Part of a small language model's weights: 274M tokens.
MLP neurons of a small language model. Each row is named by its layer, matrix (up: input weights; down: output weights) and neuron, and shows model dimensions 16-143. Each number is 200 + 40 x the weight over its row's rms, rounded and kept within 0 to 999.
Before each neuron's rows, "fires after" lists the tokens most often just before its 100 highest values on Wikipedia text that the model never trained on. A number after a token or word is its count.

fires after: " |" 43, "|" 7, " (" 4, "-" 4, " November" 4
L8.up501,187,239,235,231,186,206,227,211,194,195,219,182,186,173,154,279,274,234,218,214,255,210,186,228,198,224,232,172,214,246,217,241,264,214,261,194,220,276,153,179,173,163,189,237,273,165,253,162,259,101,128,170,203,199,142,136,296,227,218,268,199,239,256,190,213,195,122,176,217,181,219,177,238,159,222,139,206,203,222,210,252,250,125,181,214,205,207,209,172,134,223,199,190,128,130,288,157,164,213,227,255,241,193,198,201,216,224,170,156,232,191,180,230,207,233,167,130,246,259,275,187,191,166,156,212,129,183,253
L8.down501,180,192,190,211,193,210,189,280,181,181,258,187,210,257,179,146,166,152,244,216,233,205,224,229,247,155,230,186,128,260,231,181,283,189,214,265,163,301,252,195,191,155,280,227,226,192,167,214,192,213,178,172,228,261,167,176,240,233,167,146,225,185,197,202,158,226,189,141,230,134,209,187,176,158,186,222,166,218,290,213,250,247,226,166,211,124,145,255,158,239,208,181,224,158,163,145,239,235,221,229,170,165,181,175,171,235,270,205,169,233,205,62,219,238,274,189,304,193,194,146,213,213,247,152,185,204,201,267

fires after: ":" 20, "." 18, "," 16, " to" 7, " and" 6, " that" 5
L4.up79,199,154,232,195,187,189,188,213,255,213,203,131,192,250,202,185,212,137,224,271,226,194,220,195,193,158,187,262,194,269,201,212,251,165,197,230,197,253,147,169,136,211,160,237,274,253,246,200,258,207,212,193,173,206,172,224,256,204,257,211,158,182,211,213,162,251,181,216,174,220,252,210,147,208,195,168,236,274,167,250,353,161,122,101,165,129,144,236,225,164,196,162,164,238,226,281,171,226,183,230,270,195,205,145,242,256,198,177,194,153,217,214,135,167,245,208,205,216,246,230,208,258,243,214,232,165,178,233
L4.down79,191,190,199,86,183,195,172,178,176,234,186,220,328,274,207,255,172,147,268,196,188,248,184,185,153,215,220,206,193,186,287,149,249,165,214,194,221,180,201,307,278,217,186,191,214,202,178,230,127,251,201,237,177,187,225,183,158,174,171,159,209,185,222,231,186,248,204,155,188,226,163,180,174,202,139,141,141,218,175,195,163,242,252,325,170,193,231,192,192,269,264,275,184,155,142,247,152,214,182,181,260,218,195,206,209,227,208,245,206,162,208,170,230,218,171,246,210,256,243,193,65,266,168,203,190,170,178,300

fires after: "\n\n" 86, " =" 6
L8.up762,189,189,171,215,201,153,170,149,158,242,235,251,212,217,173,168,171,239,265,207,215,178,155,271,193,254,241,200,205,238,186,240,243,261,208,247,157,213,189,225,163,234,229,163,197,189,219,216,218,155,228,244,281,238,152,157,183,275,201,193,185,156,207,240,169,168,228,114,246,219,171,157,196,211,148,202,258,192,153,280,194,180,230,217,220,220,124,198,181,204,231,116,185,120,207,245,278,204,148,208,185,147,166,105,242,236,255,213,247,223,195,110,149,165,222,271,203,270,173,199,199,229,228,172,216,114,236,249
L8.down762,215,212,188,183,248,101,179,216,255,209,183,230,209,183,161,210,286,177,239,183,194,157,246,130,197,227,229,219,207,135,225,182,197,257,189,86,230,161,220,213,288,150,212,286,235,198,165,225,208,182,154,149,217,183,232,163,255,182,130,155,227,192,267,184,132,168,215,236,228,218,202,184,181,211,112,201,213,185,202,194,205,165,197,142,190,219,243,202,170,221,223,179,249,241,227,117,240,181,231,191,238,191,190,217,183,217,237,249,140,175,211,328,187,237,250,144,247,170,197,237,190,200,184,180,210,235,206,226

fires after: "," 21, "\n" 15, ":" 11, " and" 9, " or" 5
L3.up487,174,237,207,182,202,188,191,184,73,193,158,207,230,234,168,190,156,146,138,243,196,200,199,197,247,187,187,212,147,184,158,231,150,220,236,161,197,193,171,248,224,163,126,225,141,159,272,258,264,207,202,198,188,189,192,223,248,187,143,231,182,241,213,217,132,189,221,116,177,190,159,131,215,206,192,202,214,202,242,226,132,175,135,253,196,130,261,211,135,236,154,223,192,225,208,258,199,146,214,142,185,248,177,184,222,179,232,223,222,259,174,179,206,194,142,213,208,264,159,138,127,192,163,144,269,213,229,108
L3.down487,252,165,158,144,156,236,273,189,281,211,197,179,208,159,186,251,224,219,244,247,224,135,215,163,183,187,158,234,254,232,285,252,158,262,202,218,191,247,252,90,182,197,242,166,269,171,129,217,211,140,201,166,157,215,157,163,168,195,200,204,215,237,217,160,193,237,203,206,169,149,148,284,161,259,210,216,240,173,204,205,217,197,219,179,116,262,237,123,201,171,197,218,193,199,211,174,260,241,228,243,190,202,136,243,201,235,206,200,199,116,249,279,210,198,177,200,199,103,143,220,218,188,238,205,177,165,167,218

fires after: "\n\n" 92, "\n" 5
L8.up8,205,241,178,235,203,197,188,180,172,276,228,151,231,201,239,212,260,174,172,106,153,223,226,255,121,226,195,170,191,211,189,292,180,222,254,252,193,254,179,228,150,216,193,175,187,240,207,197,244,129,144,183,149,206,174,230,194,260,245,188,222,172,156,182,212,226,160,143,245,253,230,163,185,252,202,163,257,231,224,109,142,196,167,203,143,132,194,175,184,256,215,168,145,164,168,253,161,195,186,224,183,232,176,200,214,197,94,174,225,157,202,165,189,154,152,303,185,213,269,266,265,196,217,201,112,207,124,166
L8.down8,172,203,158,223,191,216,229,206,185,182,181,231,172,143,173,195,203,227,246,200,224,243,211,219,218,221,185,293,189,213,180,180,195,153,140,228,227,216,249,219,214,167,199,221,196,179,227,239,208,195,172,206,243,200,171,162,213,195,158,175,205,207,220,227,163,243,213,162,215,132,168,251,250,153,249,193,205,200,222,235,170,246,279,117,227,268,196,181,200,166,211,231,203,246,208,177,163,227,209,184,239,210,177,249,193,252,219,166,109,191,185,408,201,213,248,208,189,148,186,244,167,193,295,203,208,221,301,101

fires after: "|" 87
L2.up425,258,168,192,240,234,248,175,189,165,215,113,171,176,152,128,213,232,115,200,227,252,128,178,310,195,163,189,182,240,116,217,227,193,255,193,203,201,135,198,188,98,202,156,183,271,201,218,249,187,150,234,142,261,177,210,145,208,256,183,194,233,121,165,172,185,195,280,85,249,183,247,155,222,180,257,195,287,229,217,198,161,178,150,177,172,212,154,205,231,232,235,211,210,184,234,196,202,186,237,229,188,262,117,175,184,222,216,243,212,234,179,240,224,216,133,218,183,204,242,242,170,284,154,265,186,200,152,187
L2.down425,156,250,167,239,214,201,212,217,205,219,203,215,231,246,260,148,245,198,170,139,204,198,177,153,203,187,189,212,246,170,256,212,281,193,263,185,162,283,302,239,192,197,217,216,202,210,209,164,176,253,204,197,234,222,207,166,152,193,169,239,175,253,333,279,177,222,104,212,148,169,169,138,216,158,204,236,203,133,218,239,277,198,239,170,235,149,203,208,238,172,177,178,278,202,205,205,172,158,240,215,175,138,267,230,175,142,200,221,154,164,164,209,243,240,197,191,224,198,259,258,185,133,176,207,206,168,215,263

fires after: "-" 67, "|" 9, " her" 6, "ub" 5
L3.up711,206,223,244,142,206,241,241,200,196,204,239,166,201,196,176,271,216,221,312,208,215,179,166,177,169,190,179,207,273,213,210,111,201,243,142,119,246,243,151,187,159,253,151,140,201,223,126,164,133,178,152,177,224,193,258,165,223,190,165,227,175,215,152,234,290,157,252,188,246,190,195,234,186,222,252,184,179,203,236,178,183,174,228,176,186,244,235,236,205,92,185,194,225,231,203,194,253,221,199,199,176,275,208,232,228,181,270,100,218,194,154,212,205,197,195,143,186,230,221,237,199,203,187,152,221,177,136,196
L3.down711,197,312,174,253,160,137,168,139,160,222,187,254,245,207,207,185,212,220,164,184,226,212,194,170,221,191,195,246,209,186,221,240,204,175,250,216,238,161,275,198,205,221,244,217,242,191,157,166,212,178,213,137,185,192,192,270,210,198,237,145,255,177,233,178,254,222,217,135,153,207,156,124,202,200,219,258,243,222,200,281,133,215,157,155,151,148,240,256,186,181,216,166,249,169,243,218,207,215,228,126,199,170,231,189,170,228,206,166,224,160,165,264,154,151,237,179,199,220,229,266,173,196,222,207,195,252,170,187

fires after: "\n\n" 64
L3.up599,235,194,151,241,225,208,207,120,126,212,156,190,217,165,138,219,192,156,230,200,156,208,172,149,134,157,141,162,179,185,203,231,225,193,232,204,207,234,254,189,246,183,180,187,342,183,174,198,199,235,187,124,214,253,228,208,277,262,241,222,221,149,189,177,204,191,263,174,175,230,208,214,182,235,188,135,317,238,91,226,194,226,154,203,213,234,175,156,159,218,171,128,196,187,167,145,193,154,131,196,194,205,241,194,258,212,193,124,234,196,219,191,175,182,259,195,154,167,219,231,200,229,197,160,193,226,172,271
L3.down599,127,201,150,174,178,171,222,174,186,227,248,161,199,259,98,182,280,122,233,157,209,188,320,169,175,223,170,240,149,254,241,212,196,212,203,169,141,212,220,192,146,312,189,224,214,271,231,211,268,241,165,217,249,226,213,204,152,136,214,227,222,231,159,165,221,223,209,244,243,226,220,189,167,201,249,187,194,150,242,210,210,144,185,199,154,195,209,200,174,143,178,251,116,171,172,228,140,232,261,207,132,182,186,194,207,238,186,219,231,198,161,178,169,257,197,210,230,215,220,196,190,188,181,221,239,190,249,270

fires after: " the" 30, "|" 13, "," 5, " August" 5, " September" 4
L2.up554,193,202,215,168,260,162,209,159,166,214,177,211,197,204,203,181,233,150,205,163,264,183,220,171,228,130,204,183,265,172,214,237,248,201,195,187,144,258,264,241,152,203,209,229,262,243,126,237,142,194,184,242,284,160,209,201,211,226,205,286,240,181,214,177,200,99,143,217,212,231,208,178,65,216,256,219,240,170,261,174,148,160,167,220,168,230,162,218,205,125,275,256,182,152,216,168,190,200,259,249,167,183,163,154,201,187,204,173,178,268,250,153,242,273,135,200,173,230,177,176,135,244,175,180,180,222,194,218
L2.down554,205,203,143,201,251,214,177,187,222,310,156,176,223,141,206,215,167,256,207,264,164,180,234,266,287,217,218,172,252,196,252,218,194,196,178,210,254,201,226,191,225,204,253,237,293,159,190,159,207,230,160,241,229,147,247,216,184,229,202,199,212,235,238,266,209,137,210,213,229,154,175,118,227,180,110,166,140,117,232,226,272,207,236,163,110,231,137,259,275,238,162,178,161,216,166,116,198,213,214,104,169,197,206,169,166,198,226,148,121,239,204,117,164,186,168,155,216,173,152,195,228,232,222,265,244,226,205,181

fires after: "\n\n" 67, "\n" 8, "Be" 4
L3.up731,213,171,167,240,178,65,226,198,216,201,214,243,191,176,211,193,224,105,230,196,192,202,153,139,149,177,214,156,182,176,129,213,223,166,233,150,153,212,207,199,132,204,171,172,213,186,231,223,173,181,158,161,149,229,134,225,271,300,145,220,193,240,238,185,208,179,250,130,161,206,185,194,171,188,227,232,301,178,167,193,183,198,134,186,192,186,162,198,157,243,123,123,161,204,168,236,144,207,199,230,239,212,155,241,224,216,225,243,268,184,177,141,206,171,206,180,165,283,219,201,200,245,263,221,233,127,212,194
L3.down731,207,227,182,129,153,194,235,223,186,141,149,225,170,92,174,220,221,240,186,195,149,215,295,224,256,224,218,208,209,190,185,120,217,239,155,179,205,238,207,215,183,168,230,203,226,186,199,280,172,139,232,244,170,202,113,216,161,247,186,155,225,175,242,194,246,183,233,168,203,195,254,205,189,167,243,173,210,131,146,236,197,225,232,247,163,142,236,173,271,198,221,265,207,195,221,163,261,224,215,278,194,185,211,260,245,241,193,224,183,197,121,192,209,172,203,196,267,143,170,176,145,192,108,160,214,147,229,194

fires after: " can" 23, " to" 10, " that" 7, " so" 7, " (" 6
L3.up301,99,214,252,260,252,243,239,213,213,133,184,151,209,182,257,229,192,114,208,225,175,221,155,204,261,237,220,183,158,232,157,196,268,171,200,188,184,175,170,204,223,202,204,236,206,184,199,119,191,203,253,167,205,262,215,233,236,156,144,171,143,167,226,185,182,163,139,166,196,247,240,255,236,253,163,142,218,153,200,134,190,208,207,178,110,177,204,196,231,179,229,154,163,265,195,204,263,193,236,83,226,190,153,193,168,216,223,303,221,210,259,158,154,153,199,195,189,245,175,257,173,163,258,203,278,238,245,212
L3.down301,295,194,194,173,181,156,185,127,224,276,205,256,225,132,186,149,196,223,204,179,157,172,250,173,177,227,141,149,247,234,244,165,153,202,212,154,265,216,249,214,248,238,173,154,230,211,124,197,196,195,220,297,173,162,169,225,183,267,223,148,275,223,171,204,199,198,156,182,170,179,167,198,211,259,198,197,181,254,169,235,183,226,181,262,237,180,183,169,208,222,150,245,200,128,203,167,177,164,221,249,202,156,236,263,119,199,197,121,229,191,149,236,254,235,219,187,245,233,216,167,202,168,190,192,123,193,224,217

fires after: " the" 18, " Label" 14, "'" 13, " N" 8, " 1" 7, " Z" 5
L2.up566,189,268,262,145,236,218,230,268,135,151,209,190,184,185,165,237,221,217,225,207,212,246,216,202,249,193,240,235,213,234,133,197,187,171,217,132,197,253,253,161,185,153,227,179,191,241,192,129,179,201,255,265,253,323,164,240,201,226,213,220,216,175,190,153,226,233,269,260,174,244,258,281,153,149,209,195,194,231,214,241,150,181,157,272,256,254,171,186,235,218,236,201,252,187,205,179,191,75,161,177,244,210,197,231,67,241,243,207,205,266,204,181,158,191,216,252,209,211,175,191,216,224,161,251,188,178,211,199
L2.down566,181,178,269,172,245,202,230,190,234,178,156,150,201,218,242,164,246,244,170,250,157,269,203,215,215,184,222,221,133,251,263,225,189,256,224,236,254,114,178,233,175,135,153,149,259,190,288,232,179,167,242,152,212,160,192,214,175,263,154,113,223,209,153,210,174,215,154,191,171,204,175,171,234,273,169,171,222,150,155,179,161,198,246,214,166,271,212,246,198,170,234,235,198,190,223,272,189,233,208,168,141,132,185,145,184,217,232,191,166,151,198,157,209,246,265,219,254,246,255,195,192,231,247,144,185,220,151,179